config = dict(
    num_hidden_layers=16,
    hidden_size=256,
    num_attention_heads=4,
    num_key_value_heads=4,
    head_dim=64,
    intermediate_size=1024,
    vocab_size=19827,
    hidden_act='squared_relu',
    norm='rmsnorm',
    norm_place='pre',
    norm_eps=1e-06,
    positions='rope',
    rope_theta=10000.0,
    rope_fraction=1.0,
    qk_norm=True,
    attn_scale=0.151,
    bias='none',
    tie_word_embeddings=False,
    parallel_block=False,
    extras=['capped logits'],
    init='uniform',
    init_std_qkv=0.0413,
    init_std_o=0.0,
    init_std_up=0.0413,
    init_std_down=0.0,
    optimizer='muon_variant',
    learning_rate=0.00485,
    lr_mult_o=4.0,
    beta1=0.9,
    lr_head=0.00785,
    max_grad_norm=0.5,
    warmup_steps=0,
    schedule='wsd',
    decay_fraction=0.778,
    decay_shape='linear',
    final_lr_fraction=0.0,
    batch_tokens=65536,
    max_seq_len=1024,
    doc_mask=True,
    train_tokens=324800000,
    max_steps=4957,
    dataset='wikipedia_en',
)
MLP neurons of a small language model. Each row is named by its layer, matrix (up: input weights; down: output weights) and neuron, and shows model dimensions 16-143. Each number is 128 + 24 x the weight over its row's rms, rounded and kept within 0 to 255. Numbers have three digits each.
Before each neuron's rows, "fires before" lists the tokens most often just after its 100 highest values on Wikipedia text that the model never trained on; "fires after" lists the tokens most often just before its 100 highest values on Wikipedia text that the model never trained on.

fires before: " |"
fires after: "|", " |"
L13.up727:156162130122167167100074121111119100123102116112124139128097133130148169110149133100135113130127131112137121159187087110160128133109093129133120094151124100109113165103122118134092086137111148142115137156134120147112136087120112129132138133124147154106141109093090141113066126071110135128136135124134099153113138151142134147117107117135183174150152164140177117113098107104186118122108
L13.down727:175100102148141077110142112143140127128129151154133101146149123124130166103142119115133123122129103101134109146172146122136111115168150140156132132086138117128140147090111125161082087105121123094078126176125111113156116108161080120151100106081142131158143151130154162158136158137140137115198195129153164119106156158130082169165102131116123126117164181109107139136125093143100105129120

fires before: " "
fires after: "0", "1", "2"
L5.up546:131144096123129130143116108180111136101095116141124112163126113075131120136124100132142107150131119160156153156093136132128142101111156122123096133110148103187104124102124119125146100083099128143150165130136123136145105133123133117143152147146155127148170135117123111080088132132096147136115125126110084113095127118108119161124121148095070102130102119154169124151115106120127111133115
L5.down546:166116134130068115113150114091123142073124092099138080127093085116156165145124097113135147125159139100121115109155121128091098094130157141078191101170097112140125120164125105125153120129136142090088099172162139111110135096133100136120157137138142158141116127111169137126132102137132142129164176140132140118112108124163093117104094160137123135119127124162131110109143119129149163118136

fires before: " Dark", " J", ":", "ath", " V", " Mas"
fires after: "\n", " by", " G"
L4.up718:116163088089112172127148118135146078150133108141124134114131115148095121122103125099120175137118134107157124123127147086104154156149138118131120123142132131160141129085111153123170142124135123173175112103128087115177160092110078131101181091089099104136094130112148095140119109086130081111098103095134116134156104155108127130167105129115081104096125162134122123096095146157115135131120
L4.down718:123094124116130112137126138086103118130137127114139148146088142155126121081120151117153153117087155122144128129151151116124095124117147144115133084116141131130124111136105153112161098138164099096100119100129120119153145098140088144124166136070146175120116090093126126115118153132160122129144134125162093114092130130101176101102143135156161129126102096104111160154145143128096145096132

fires before: " |", " Total", " ", " Summer", " Density", " |\n"
fires after: "-", " |", "4", "2"
L2.up84:133139110084127139135131158110115121173088161105107148140129115162124147153149074165131135126151130112117140157083121065108126073110133085149107110146104165141122117108116121126104122160128134109129115169150124157127129135133140099154156138140084101145099122162102095155099150103141113151155186133109146106102089121171131141141164149136137134131175125126152092100127116136121133113153
L2.down84:139098125114068147155136137140136086102143119162101153107149098112138076168094092112152118116125140143108162105142127123147166125076153071119111102112129120108133115125128182158120110082133168157092097131137126089160161133125152136124060174120102143150091109147084095134108157133146146115142138150110128159093103126104127108154140100121170101134118139156127116108141099143101110140121

fires before: "1", "2", "6", "3", "4", "9"
fires after: "1", "0", "2", "3", " t", "-"
L5.up435:106122145128118141137154111147158144077168103143124125119116148110112129126136113156170144130130149134146126156103086158117127097111165155091145165122124182140081110113172082102127145107128104128161122124167091123121128123159100124121122154136166123125134148145100111142121096124136140173108102101107136132117122109121141146101148122145148056169113138101159142156156141125126088112106
L5.down435:107103144093150142132119127159127117175151131156144099104120167138138096117179138151103130133110131111205179140125131153157150145133103149088147134155166135114067118112128111098114095156174131125126102155150101123121127154150126094118128131138138123123095060099099132106169118142171184148197108136135134067088113132116117132137106118068123123143110107154099151105109166140125122124092

fires before: "–"
fires after: " ", "200", "195", "196"
L13.up169:158172105164115155145129160107092147093097140142145157145123061117128118167117137156128147108162149087141139082104130117101146123123123118126129111123119071131131152096106102127113149154143137079172110123159139129151176139144141117151114133124091134159196164125117114109142120159108125102128141102133109157101107105127140112163106151128111125135094146145120098193113125164101089096144
L13.down169:098133146136142105109088141167133139131129148152139110156098117109144171105150099107120084144158110088151159079082135121136129115132090147084140118116127129148147142110100130142168146139116156128092136121162189120131102147131161108082140139098133162123145123101131128180119114122108141108126144116129149125110096084132128118195157080069107148117139100175079111114109157109099115104125

fires before: " ", " in"
fires after: " (", " was", " born"
L2.up610:135178094113104107114102120102133124139122082122134101147110138120113100155196091118121129102136127127131119134107064150125125098132157125120090175114090163150132121160140113078112172151126127176150094090124117122126145161127098145149113139130109129160109102103073085088099138143115113115142110065106126137074134095165128122120141119130119120149168115111152146078134124133148131111148
L2.down610:097115148163143113131142122103139151140144101127187098155121118172111127102151114122108123113152174173133164094072135118174112161132135139120138082151141118118144115178151136119159121088100128124160151132149092176092137127149118123139140162132131108124122118122126094146130112108114142143160146149118143114105117109110131118138154132098153108150130105142125123184129131152172206102112

fires before: "–", "',", " |", "'\n", "4", "'"
fires after: " "
L13.up953:150099126181089125159111165108149181123127142121161119141123150139084079125092167128162089105083121143095125142120133097143103114177110152154104090101152105124132146150122161138129132139118144085161129094146136126140105109149168117105175132112131150133098096099145098116117124096134109075145109093123138113132114089113133154118163127111144148157148115135115117163143134096162148159116
L13.down953:122110127158125102134127157137076114110101183134109105121151139147134115103116126123090156134107112150100144133126129100124116171098055127122111151102175115174115116100124104122122137127119126096172137166128135098103141089123085121139104159119116124123140116148137120147150205120119114135201136108087121156138134115151080108127119126129083148148165130139107119133106136129143144128118

fires before: " ", ")"
fires after: ")", "5"
L7.up769:113151115105127143157185082153115148121109131125138125127157143103179104127142126170177107156137132121117122124129101126126108170142126136110101112133162116184117142086097126114122109148160160125101143133122102108082161114111137120135132132138174166147099120101149145140149106094155199109146131115114112133098135104149126124120165168106160169152167125170115092112116160089146117144101
L7.down769:130127113119131137104112113105066117150109081150107149118114140138072143136083083109121144145125095148122154134131116172144169084121138134143142133143114114114116118139137119126096145120095153186129166084103101138179126126112089103126098159124093119122129124146108129131113138139148134115140133124066125156138132127154138102135109100130137128116103125132116165109170124117075090148085

fires before: " ", "\n"
fires after: " |\n", "|---|---|---|---|---|---|\n", " at"
L10.up414:090170145115108152120153124129125098143143173087094169110118140092114107104165124150132150118101120111127116096116155108123131122119122135143119096097119106096085121134104152148129092105106139142125155136112130140131123091115091119165141089165060107117175111136052122145100119125124097151064127126147146161109108092149130108093157110122122168117148145113122128139164125154141132137155
L10.down414:076149161124128117114140115146081135154080113168133145127098116125119134156094166129145119103087111123119143111142107117120144134117121138138176123128135145150116121126102138151088132108137134126135153142139151097135138133172101116136168128114139150148137082160182111116125112127107125124132122163181120096171135138143100109098105128151161112165162142145123135059161143110136107116106

fires before: " ", " University"
fires after: ")", "0", " New", "1", "5"
L10.up268:105102089110152099139160182095126107146093143110137134164095141118126122104121120185112103114148157115084161131170157061109112079116134107115127139118149133119126169142138105147143148169100158139150143125152098114134122134136107106099151153121111112140181157136106145127135127097144128129179132140088136116169110128133125119180174146153132112112160182138105122127126158106151142149130
L10.down268:108130137126113122152123131120169129134100145165120106119144136114120148131111160077157106115103082128117144130120144170164139119136147161142175132121113138138093120122164117116140142148127106115085109116128123147167122084132079112151133123134108102150101108143132100159127087156090118160145093123133122112146184109118119109131111120074117130112108097131141139162146147135112137126121

fires before: "|", " (", " |", " Notre"
fires after: " |\n", "-", " Field", ")\n\n", "|"
L2.up601:166118114127143133145137163132150075146146132135152133144117170149131137146105107110118136156155168107121099141115105139117146097147051102107141097147119080104093076114136140115085114115139161117109159135112109173113135144169117169121088123109114091114103170089127111149132131085117124144085131127120097114080140130127161106115133125153127111125117130113128159090187157103138123133174
L2.down601:148117164127145119150117112155101150126142152098112100105136123170146072155123090147141130070146117128127119134134145130140144148108125070121140048144135134095140112122118134134082061121113152092163160124093099117109132099164086115138133158115145105156107136120074101152116132103098114155158130160100069143117117118152133116114151120138121104124111094123141138108140153114134097138116

fires before: "2", "1", "4", "5", "0", " War"
fires after: "–", " km", "-", " ", "/km"
L9.up303:128111131121082145124165127117118122097133121130134113157167144122141097100095113147138133141132173078117116152146112145124127107117111095098067103166129116129129096135136146092109118146147109106123150149128160119138169089128117080173100142133109114137101094154124114121101103157173139200134080125149099107147105135084156093144166126183135112134148137136148087167135135137112106166130
L9.down303:138116151138112152142141136115123100126115135171162138159122125132096143135146113123154112126098149147133145140073089138121125157131129113156170074175122085112107127111118118157147137133121129116172095108151100080121150090154136147110137134111156081101114115095125070096161091157132136161166134142126076165119145072138179078126131174100135110100135126109170123183129131131141115130145

fires before: " |", "–", " |\n", " ", "|"
fires after: " |", " "
L11.up403:106078139136073159127133148101163106082105151082150091128137127165116162175094149163108123128142141103114066141103116082141100151135127122110131129134129104131159129146120151125108097108166160056093145090094128118137148137139131146146160143132157083145120177106108136125125112140147127148169112100121088137099141106188106149137123074099109169169134137148153132124173119109154105136121
L11.down403:123184114122166189136151129164135130128138075140120121079094137111163110114099156194111122143182164107164114128150137107119140127136110159141112111120105110149108129158121102123085090158121114154169129118141123131119107115158141108122082124149163147133142132105115149141125162155121121183101110138100111100171136163141126107139109105134168147133143146123099117156104119096133169098084

fires before: " "
fires after: "0", " |\n", "1", "4", "5", "2"
L13.up23:107162108132116151123162119121130165166147136183132122141119130128108129124127127142149137157140148165120122149123064105083131062147097086146121170128144123156123170106154113120157156129155131101147148135126147122142131129118124107125126153148128141106127137162134150084099109104146109119177080103090141126126119118080080111114107105145112102102118111106130126144135109113134111139097
L13.down23:149111106150121145110146115097121120147111104172137125143142137129123084133135137124150140067103108139137121059134132129133126117104130126119098137088157107136159153150105135092150132118161136123121162155077132141137148114078108121095106158109129097120102122156174096084144140072123075107136117120155128105109155099134096156134109127081094164177165178121143135127121146132133133105173

fires before: "–", ":"
fires after: "200", "202", " ", "199", "197", "201"
L9.up626:122132108143102155122137118105099109108106133144121096136092130079094095156116147142109110116146146114178134101093103133135157125172128102154148124110111113128154117123091110125097158113142117116166130094145093125102130104152138134113127129135140116129128130165130088147171134115137135159090128080164098137115107119110161152088130132136170121183113134166105106175135115142124113126135
L9.down626:165157171106147083124096126142140139115104091106145104150117152186135136122156100099125144161154109143115147112097115174158130135099154142129153108133145130133122157150100134148157144153082144104124132104138158117121162122135167131124165154112138101135126122098079162129133141131157119112147125153169106166152128121089196102121119156094132059082115116103105113146108146115104162146120

fires before: " ", "\n"
fires after: " ", ";", " votes", " Turnout", " Majority"
L5.up201:144162111117129141151124117089120138137144114107136113173124134138138088113128105176154133122129105140122151114087084141111127138126117127137125136103098101114105117125105112141159103151094110111108113167130138106169123121133122155127105105109116147130149139074119120116114102113138141095164150154122122110146097072134102142182128109147116154164139121100114136126116103164143139121066
L5.down201:116133142094139111142154101165148116159096155128116144107104114128139164144087147164140104155114137113145146125086154125126128115088137101132092134109111094143106164120114141122149090154153119150103101132147146156113121127139123131146107129132117131147143139141168128118142108135124103154154110165143161133190099082119118124184154139130102106124152131133117129115157112161147124111113

fires before: " Dark", " J", " Mas", ":", " is", " was"
fires after: "\n", ")\n", "-"
L4.up431:114133106120075144108146154149127152135127154116122120087127162098091112118137154122161137113130101078066120098140119106120096115136091114129144140108106143173160162089150122144115115113147154125107098105132134175128123173160096154152120139147122116137125107119161111141113143173112129089108151123116124088181046143139155115109120131118092110117164151137145120090135113143139165111159
L4.down431:157067127109113177156102129154090141111123168138125166120119137114095097128098129122127143144112137131107136170153154118124121136108140082136108087106157157159135091109113157102150119115104141126134156132131143101119125126146103108095148141125165149070090120147120128137144145118160112104143156164132135127118174086115150145100149174133155134123112140106160116113101103118154100151093

fires before: " ", " in"
fires after: " (", " was"
L2.up833:152120151139076144158170097140154092158120129113114097130128129150155139084167129096115120105121162110107117172126104136129090079173121164156144123056087125129122110126157085155098138130118140140159142165116166132111096129144135145135115135130127118165105140154132087098097108161119109104090094114130156177171123114138115105069161095125104127137150098104120114099124127117144139131135
L2.down833:155165138139089096119113124091147118143161108140153111152146146137136135148149134102102139145066180147164114129101134164180097146149123122133154095161125133124142104119116170145168135132096143112150144118135098117119117135160088141154170138091153162078127118104104121144164111105128147132123120149119128142111127104170159143072148124124162109122124131128150088131097125088129143117102

fires before: "1", "2", "0", "6"
fires after: " ", " |", " m", ";"
L13.up29:083137134113102152157133102098125167148114143105097161116152100166127131127137116143105144123146149153189099132130103159112101113136126135100127089117106147165087124113132150144132125112083124170172125150119154119107145099126123130126100122164132107164127179157121130099132103100085162139111081092167088154139120134141075159153130125123145112149108179132112070142149141133118164163121
L13.down29:156130157127110147113125149144127149172124109125135115103080121111121126108125120101151126113130073142143134129115139091192106141130105127129166145115113126120108134134150124124145167133160122156096172166133107117081107137113146075099100086110128131167139147169123148136057128137140141147120136153138147134146117150116110146115154123137121078130145095131080111109116111125103136118170

fires before: "==\n", "\n", " Total", "==\n\n", " |", " ==\n"
fires after: "==", "-", "|", "International"
L4.up1016:155120110104114126139177116128137124099108136151120145129134122149152119111093110140147093145094133115143095111143115101127123102099150142116135125132140154111085117139093115104125112115154133107112079182111134113176114122131144134165119117109111167149108119147066123125136159132128100131120114086179135118120088094140076117102173113092109144145106109112107107159128139089125145144165
L4.down1016:143134119127159165118114145125094051110095144152098108194108134100108137118143130152113119094119098099130093140084130171157129117115121098149132134110159136082090106177133144126107126109125142127117115117090107129124096112134135116103141138107124132131123081110076129144143064134142090167100113119107141066121126122107134125153150092082159159120133136178113131120179140107135105104126

fires before: " |", ".", "–", " "
fires after: " ", ",", "200", ")\n", "199", "201"
L7.up709:138125135150111131097111117119187094122076129117119065122097138155151078127125107163113137143145090144124091164171128095088108122144178135106140132107178140156106154133072145105088120096126097162155162126118113139135113139118116112152128097131103124128157110108136113122151097111109096107130148159128143104109126129105133139109157120112132122131145107123094094136111148106127085170127
L7.down709:159127135116140128117125097116123128083110216154129133117102128128116140122103074148130102103152111092113147122125151076091172112163113135149148161149144089129129133102129111140167128136118107144153126132151138134073108154151109113115120149060125116104134115087090149135087136120148085143126102107117127117145146173176106088119113129083158146132146113130134153131148159125122105135138

fires before: " |", ")\n", "–", ".", ":", "^{("
fires after: " ", "–", ",", "192", "201", "200"
L7.up13:138102123134090129120118132106112150091106158116145125105120092122164139142163172118114105136172108136116089168124134146143097099080095089143144144135127092135137150123096131150098166152138161126138110090147107131103121129113134098105117142129122093137133170112122086160110104123126113134099135137124128146136099145108132139130164113091154127125104132135130135136076130130134107107162
L7.down13:144122131181107159123149116111090101133148142125133147117148096103113141120175098135114110114110123144111157110149102115090149090115138132088152064117142099084156161129128136138168127103171124136173135143123115130099152107125118110104126142076090113142184132087097128141081126094127134136122132122129142127112173137124150161163104111093169096136074131122109114156143102122124148157107

fires before: ",", "|"
fires after: " ", " $"
L13.up39:115158159091100117147089117152138105141093134134167141098161088149139117157181096124112130086130094143151135086128122123111134141108138118142108097166112116121162114128110168163163105108109136134138145125111115125108103141120159106100093139130118096122151153141127084166159130106140135113162155102134108168170122160126116170110165133154091114096118116119146129149150115104099161134085
L13.down39:115120112146128108138102114114201118131143162131097147127115165105114113123116123131140170159148143130155124117109105140171143135119138121131145152107135164080074165132117141143134098159158129111113143098110095091117072140164120147078088122100140151169114126091135096130123168097127101074144130131098139112121097122088152120140136130154121127106123126165149112122153109176180123130123

fires before: " |", " |\n", "%", " mm"
fires after: ".", ",", " Countries"
L7.up537:133142136120109115142125109123141134104143133156125193123121166118111147103145113110141141132118139114098164113103126112125123137116124094135114130104130156114114109138121141106131122114153090142115164150166143142128127124121137107148087136152092113148098143153121084142079142077100106093134126126074109105119166125100129145105120128127104129065142090135087110128093201096118102117174
L7.down537:082161115181161108147119096102171105089128153123100101139109122117084098119172124104154164149098135146102131088160116134133097110142150171104147111095127121085107162098130135109120118131141123120097161179128126076107139113118138098091150159105126137143178149148161116123147157091103116139153137124133090153079119126111135166175131104139112112153120102167080121112128153123153099176114

fires before: "1", "0", "3", "4", "9", "7"
fires after: " ", " (", " =\n\n", " ===\n\n", "–"
L4.up927:122188129081127138132116142158093125125136153119088140100141114132146136121103111122119158136134112133173107125111105143125144147092051156087104106119159108187131127151148121132133118141146117143122148117131070129105129093149145130132092151155138095127118153167148090154161074158126101106103134156112160137076158166120118152157106130132117122111131121114151164126097113111115114169120
L4.down927:126131087163124143123144162121132132130155150101106124153143141116104135084112134178148136123109121128092182143120155089147123154075156158148127124124148165129103155120127152115110128102150117145088138098113098126156119131115134144128091083159115105192121130134126050084072159148135135111115170135129093126126116158142132119153130085121126150105122158121153126137098105144138073152116